{"n_layer": 9, "d_model": 256, "n_head": 4, "n_kv_head": 4, "head_dim": 64, "d_mlp": 1024, "vocab_size": 1134, "activation": "tanh_gelu", "norm": "layernorm", "norm_place": "pre", "norm_eps": 1e-06, "positions": "learned", "qk_norm": false, "attn_scale": 0.125, "bias": "all", "tie_embeddings": true, "parallel_block": false, "init": "normal", "init_std_qkv": 0.0312, "init_std_o": 0.00736, "init_std_up": 0.0312, "init_std_down": 0.00736, "optimizer": "muon_variant", "lr": 0.008, "lr_mult_o": 3.0, "lr_mult_down": 2.0, "beta1": 0.95, "lr_head": 0.00603, "grad_clip": 0.5, "warmup_steps": 200, "schedule": "wsd", "decay_fraction": 0.835, "decay_shape": "linear", "final_lr_fraction": 0.0, "batch_tokens": 16384, "seq_len": 256, "doc_mask": false, "train_tokens": 135100000, "steps": 8246, "dataset": "wikipedia_en"}
MLP neurons of a small language model. Each row is named by its layer, matrix (up: input weights; down: output weights) and neuron, and shows model dimensions 128-255. Each number is 128 + 24 x the weight over its row's rms, rounded and kept within 0 to 255. Numbers have three digits each.
Before each neuron's rows is what it responds to, as a language model described it from the Wikipedia text at the highest values.

Responds to: Second piece of split words. Short second word-piece following a short initial fragment when a word is split oddly, e.g. ent-re-preneur, st-ate, int-ro-duced.
L3.up834:165122115094158091103161168101103149160105125101083130103140134070091161095153118077154122097114120150132112149119146151140134104158090144133140165110155088134135136154121148098116113147118099133133141157094147103154093115131131166143118134138126103128130141124139109114114099114133138161118147147086105128121161114112095098096128112087113180135102064135144138120122151120135107098113
L3.down834:133090129142105138160093098147145159135137129101121160157142110136121115138114134126127139116108180172109131141136101073110119142101175156135072082102145144139160108136152132169129179095141138151165125107144121102140102122118151108116083140152106134137134150121121133118130148160105126079138129151109152160127164126133135146145119121132112113152115134104131135108143127134138148109179

Responds to: Surname first letter. The capital-letter first piece of a surname (or middle name) right after a first name in person names, such as Eric T(sang), Alan B(leasdale), Harold M(etts).
L5.up568:126131126087154119118136130143141147137105149134147131115091108142127144106118127101148137089152127139109137119132148151121121133181116113114159132117083124050095138120152147108114112103110167101121110155113095215134131194137188118126127109168159091141103121129136103152070087125171110133124138109108104112123154123134137130122110115082121124107116128162123170094117157118101126150191
L5.down568:130069116148134125151153115160138136095123107128110124123108091155067119156101152140130124130120129130108138119143121119114170175124130128145103147156107099123119071155142144138123131091138100103142099143102130147112098151173160168127153102150159070124104111102164066115096160094141107082165159155124149128117169125114146145101133124097092100146111124168145176159140113116127126170166

Responds to: Mid-word fragments. Short middle pieces of words split into several tokens, after a prefix like s, pre, ins, such as pre-ced-ent, res-ol-ution, ins-ect-s.
L5.up425:132122117074162104151100105115092120116150120155155125077168100055201130121194120114153162094112136128129133120106130118091111130143130136122185161167140129142108149142096154126101165116121109108129137101104141091104138118154113106170145121124088181140126116126130151172136165118100119147160129119109102129139167113125102122139148141144146112142133117139132127126131132106122123154119
L5.down425:115099165116113135137144100122169128137145155136097106139121152142132119147138133132065118122119101162156149158143134145169103194124108143109116103108171161115147151201143100149087146112115110130099121100124157133102130126183097139085160144168128061143129099133100137128143207119152104136140119132140140155168128163127153122112157116097110117122139159154123140096123166153106134151166

Responds to: Continuation after short prefix. Second piece of a name, code or number right after a lone capital or short prefix, e.g. P·u·iset, P., UTC-6, MS 26, St.
L3.up558:134107109150116110154154136129157100169131120109113104102139109066118123133087151110118113137147119147163113190112091112146118157121110137113099137109135077137117155162093118168142146111148149143138157126128107154112144157110169119149112141137127133155112108087126101099092163114083123096110131124114124154070128119129135110116140114133102138107161107135170117161134136167077158066094
L3.down558:119116096142129146141094152149148131135112117107147146140136171104106120111136104185115143142136143146097080123180137094151100146091171124101111157144099134129114123140118194144107075128160125113152126147095128121110128105100131110130120117142128167088156130131115100173141128148111168146133115135133108113122168115179137122107082127131171131152064133150102123115077123125129146100112

Responds to: Mid-word continuation pieces. Short word-piece continuations completing a partly spelled word, such as aire-d, O-r-iginal, Aber-d-eenshire, plus table pipes and ISBN digits.
L3.up228:129172131148140108109098091145148066147135108091127145125123140042122127091143131125170115100082146097127105140150163158137121117142112133091171110107124089128115131121124134126140079132122095125099147108121111134118130147142078139093090120142135165137075127088116171118141105207149123158136157103131113115081139107144147120107114106130109136094125128150146106143093156118127128144110
L3.down228:113156116145167118163128157088117115090144100158118157115154101160126138145097084190063140146149117150127128146113115112134149127145147160133126169131120112115130144154148135114153133101141083138122082095129109095082112124125135136133145137111159134120137165159122121147152129094158135113109160108125151136134121120115109133147125160148166134140170160105106146139160133139114181123181

Responds to: Initial-abbreviation period. Periods right after single capital initials or short abbreviations in names and titles, such as K. C. Jones, St. John, Ph.D; weaker on word-piece fragments.
L5.up36:122151120149103163131094154115169128132182148086147112100110157090127100052151136166153122123111142107100144134124112089119128157148093128145143132082128135127114120128097078143063146098101135105124163143091119117122144146185141121104136156101138125150166128136138125129131098106127131150136141137089102149120131121128124163098130101145162122154142123085161127110121152090119118123099
L5.down36:094126078133102063143125134108129130100081135118146130175118123134139106173115098092121129130115154151123146112133128154151120145112157098145125084132156129114124109184128148134165128159174126094096173129164106164119093173130114123127130137108130174110108102128146105144121108135133172151166150121141166122124155119128129116117114151152123155100110160149124088131124109109137156115177

Responds to: Word-initial letter E. A standalone E or e token that begins a longer word split into pieces, such as e|ight, E|redivisie, e|ach, E|stonian.
L2.up245:099128053159110096097157102158143148170206139134111117121132142119121128132141096116120099131088164167123105149124152147117148074107125128134157163105138134134168148131095111160118135088118194109096119110139081127135078125143102123107106099148154126124135133105108129106113096117132112149100117155142132115144098117135152117140136111121140134110100112129098114113067119103137135140101
L2.down245:127136065155116059115163118110121136158137131133156108122133161125140112134153115105105099134121137136131118129133125143123132084088160159126125108125124122107149125130128118153119146109103157094108147139137092090129071130140128141095127126159081091101174119139117132129092084132141120173091141149134141134170074130124139102100124104116136127124107147151109099109104102155152119133105

Responds to: Mid-word continuation pieces. Second word-piece that carries on a word split after a short prefix, such as p-and-emic, ev-en, milit-ary, dist-rib-uted; sometimes "but".
L3.up948:110178123164130124114113133138158160115104145103117133099119163154135105112163147091139162128128171144137110144116118130166164149132083107134145109105154105107139092168152159106154136140142165113058126146114143079165129107152140135154139152138110174123126159151120104150111130130150152098109142179117116133132070077146114089125123162100077101135124109141118157108080098100130113124105
L3.down948:113157074113133141128196142150118114164122134135114098129163136061159096145145184150167124139145123144128147138121177126092102132142138117151135132113093126137114127121120125182174121150135138116125205117108148102102090130133111116136129092131119146120115114098129113125126152108122121105107104114127111131125134156137167122134156104154102117101124173127141087121148118129110116165148

Responds to: Word-final subword pieces. Last token that completes a word or number split into several pieces, such as the -d in retired or required, -le in invisible, and the final digits of ISBNs or coordinates.
L2.up600:106096104128118123117103119109117118133124149117146155129155127166139128133138111104139141155141133134103132149197115153152121112162159163087129144049113126115140139078130073095112092083121112100149137157127146158116105151131138111111150165129147138125134153165095135123148126152139128149136112132157134171121144092122139123108124137100129155128137106131087148111112165112142144109116
L2.down600:119116137147141070139115098097139150101173157082120163110098129138119135110115122098073096115086135128102120142131144116112119134088136131110171139156080123124097129101123139135067161160158058129133111126134134133130112077150137105075156122162139124140154129191122137159163133171152130154153143080139132129167106129132118116115150128117097149168101145092130130126139108126168148118141

Responds to: Word-internal "at"/"it" pieces. The tokens "at" or "it" as a fragment inside a longer word, usually mid-word, as in Represent-at-ives, compet-it-or, cap-it-al, approxim-at-ely.
L2.up659:100114130121154129131119122134160137118195153132108118162152135144135132130123132139125124127148101120156120125138144114142157093137104110142095124113147128123113168110131120144133097136137134156163142122097115114093113129048119099098146097120118131115153166110135120149134088140156109191106083127095147150114134150088147063113155140139129153106136144140133112103141122130129161178134
L2.down659:160126154129141137112135148117107145141143136119123101132144155130123141133128103132122177152152127147150158114137137107128137120112104117086111124116144132097165103116126112136109127093135129148150118147126151125071100120100087118072148114156080172119156148113072169107128076107132129115094125166125141157128155104107139130118160148172120114089135197110119110128127102155098112155111

Responds to: Mid-word "est" fragments. Word-internal pieces, mostly "est" in interest, forest, West, Leicester, plus compass directions (North, south) and fragments like feat, Seattle.
L2.up862:133104117120133125127136099176128153128134119115103149136139167121158115145142150123102139154122157104141079113118164082136144111130124140139129104131142179109077124142122142146118119124133121107126099102129108151086114107133137129106120152197131141132127189128171115119121139139149134108172131167088154108147110189107157129145116191140128100141129134120131109124153124140127078141103
L2.down862:120113113162127135154118150156124120117122130088104142157141162195150146110168141132120153141121139123129110121109142061115094150113140108155153094150148111117128173116129150175139172118132117114099078096118087144139098141148164102139135112120114118130142103146131145171101177139182118129134152142118127151116087193150161149082111159121142118112126063092144078154126112127135151131145

Responds to: Mid-word stem pieces. Word pieces that continue a word split after a prefix or opening fragment, especially est in invest, interest, investigation, plus ject, em, ram, ult.
L3.up392:106106126088127115134125137123106144094103112113121177159163147094134141100131128130149119128137147106160156127093142120163134154130111142133116127109143170116095099138101122103140137146095110073126097139133137127100120139156174113101130130117134166154067138160156155129219135141124116120119101158161143116150091127094133103141102153126154116092137087123123144132123127109122091165121
L3.down392:120105153110137123135118108164130114145153117122097098112094137097059125149128129137124082165104129090128126172130141123132111156151111125135134146154108145148151128146154129114085101158129150131115129152133141136142144157152124167102118129080113125124149122124126113108140085079144133092119117140130126128207088195161123107123135124124103109085140115146118091159100124121113101131129

Responds to: Word-internal second subword pieces. The second piece of a word split after a short onset, chiefly "and" in c-and-idate, b-and, st-and-ings, plus cl-ub, cl-ich-és, reb-ound-s.
L2.up573:112159126163119143089093116113129154138104121146119123157117138129140090162142141106162116167112207142100118161124124139132130091106118135122117130128175124073135122080130115090135117096128149078133134129118169104154154140153079107135139107122207121110121140035115155096124156127117139117134115121126128172120098074115115114106108114110140136126132101101112106132141136136098163132145
L2.down573:095106132139101134087166173114126135119127127113121121134139121102134185186154119131133130152128143142137170140193150122148098119098120113099136098149151165134116121159118182162156148169133129081139107129141160121119162108101140118135114115113165122159110121095128124104093137116140145146129094131153110093145150136163144119113136150107114153114122096088173155144193137093114121159140

Responds to: Mid-word name fragments. Short subword pieces inside split proper names, usually "at" or "ep" after an onset such as St-, Gr-, Cro- (Stephen, Stratford, Croatian, Richmond); sometimes the preposition " at".
L3.up306:124113080112132108116150114129137140103134139147125121148088122121159097128108113136109122113098104104147118157124123092115139137081133124123091140148121131147087131090095146111130142128122181118123119157131166088117170160098081151107173137149128144126128136122086130121144104137096145145092103140103130113102135110066154146132104107154146143113085115102135080135112139175135143093108
L3.down306:109132118145102134141121111117150112104121109097171145125136077134102127117155119106153110127148127094139092133113134140139135139155155134109147122148168143064152162120169139148130095139133099118157127114162120090135091075130164124107116191134111152153129126159149162129131145149146128100133101163106136103138121095139112130151150157111167129090099124095097140146110137094161096084068

Responds to: Mid-word proper-noun fragments. Word-piece tokens splitting the middle or start of proper nouns, especially street and place names, e.g. Aven-ue, Aber-d-een, Mount E-rebus.
L3.up850:142108118155102093110119168108139161155211096111131114135117070107121115115110124078160115114142115106095141144124120188125106086132140142134128127136120158132110113127164160130149096066107127086160115099095104126112103136130122144141105138124135108160158127139106096146117113109136137087153127127124127196052156122124130116115132143124159149133095140153167094126157131149124128091149
L3.down850:107115121140127107122137112172143111127135121167114151118089174141159119138159143140146126142091146112119138162108103109109119118129080128135107156114118132136121114126091113159121153111130110130114131095101146107127139163126129112142153117181102141108155126104110124131148086155144150132149106141158132096159114120137145123137158125144098117045096156155108155142162108113176120142129

Responds to: Mid-word vowel fragments. Second word-piece fragments like ay, ate, ow after a short opening piece (C-ate-gory, S-ay, D-ate, P-ay-ne), plus word-start res, often in tables.
L2.up913:130147144131142157129150129103123124104181147133133108088124125103136126121101160111153125140125163147132134123162124167142115125147138133129129126135131122124173153161133139102119110116139137110127145111131169152122095093155122175129122125110144120189055164133172061169115137157130140141137131107131128116156163134124100148074089147140117083118115116111124111150097083120110121144132
L2.down913:167108153101083151100122170147091109094143167153128153120140132150096175154094164107162137112135146155125125142109105121114100136099129144069122158107137137120147167140173155145125120164161142074191089119158130166121131157118118159161113116101143156141127126134112099152088147157143127113150076129142146103116103152158122163079119106111147109143151129116100164123067135115140124099148

Responds to: Mid-word subword fragments. Short second word-piece that continues a word split into fragments, e.g. re|op|ened, sh|ort, H|ot|el, Pro|t|ected, deb|ut.
L5.up355:106133159115080106144069101166158141077124165132125105125136143143152093131144092152175098121092102152158126149113095131133129139139124144117131120174096147133147151116183132160098131162116150142136115102168146124086150130120146152114151141133128116135110168118136104095143085126103123114113146121122153100093121104128094130162136147117126133067092135147099133118113164130140129159117
L5.down355:108131128110129168111129133115172167101143111093131139121170132160111151202131139143098122136176122128158095148059139110088122107156155119155137118118135111103133115159105127101123160093130137120109133132092133129131118105129163101183099111118093160122137149134157123105111136124100115143142123127129139138124092116194125180102145086158142114137098101146089091103107078126131118132148

Responds to: Mid-word vowel fragments. Short word-piece fragments, usually a vowel like a, at, ens, inside a word split oddly after a consonant piece, e.g. st-a-ff, rest-a-urants, st-at-us.
L5.up106:140149134095120121139162121086162121153150151138141149151134170097137091143133113146077158121133086145160160139065093170107167173099136124163156100098157128160140169131122138112108139155102105093137147121122140124095120098114156140057110131132107144139110159135115102118158117100167090079141102108125139118156139155126103114121097143118119159191072130139167111172144158083109102100139
L5.down106:173109134140104150186133140165126109131152156089137112112108100112098128149182123121146143137094162137149129137142118169142110134156122152100113150148117111156128130163141119128129131077138144119123170114123113119127141137083120069132109150152127115162078130096157081156110160067121102105179141077139123137146173111084100113133132130129107162116170148116114159100117150136099129160114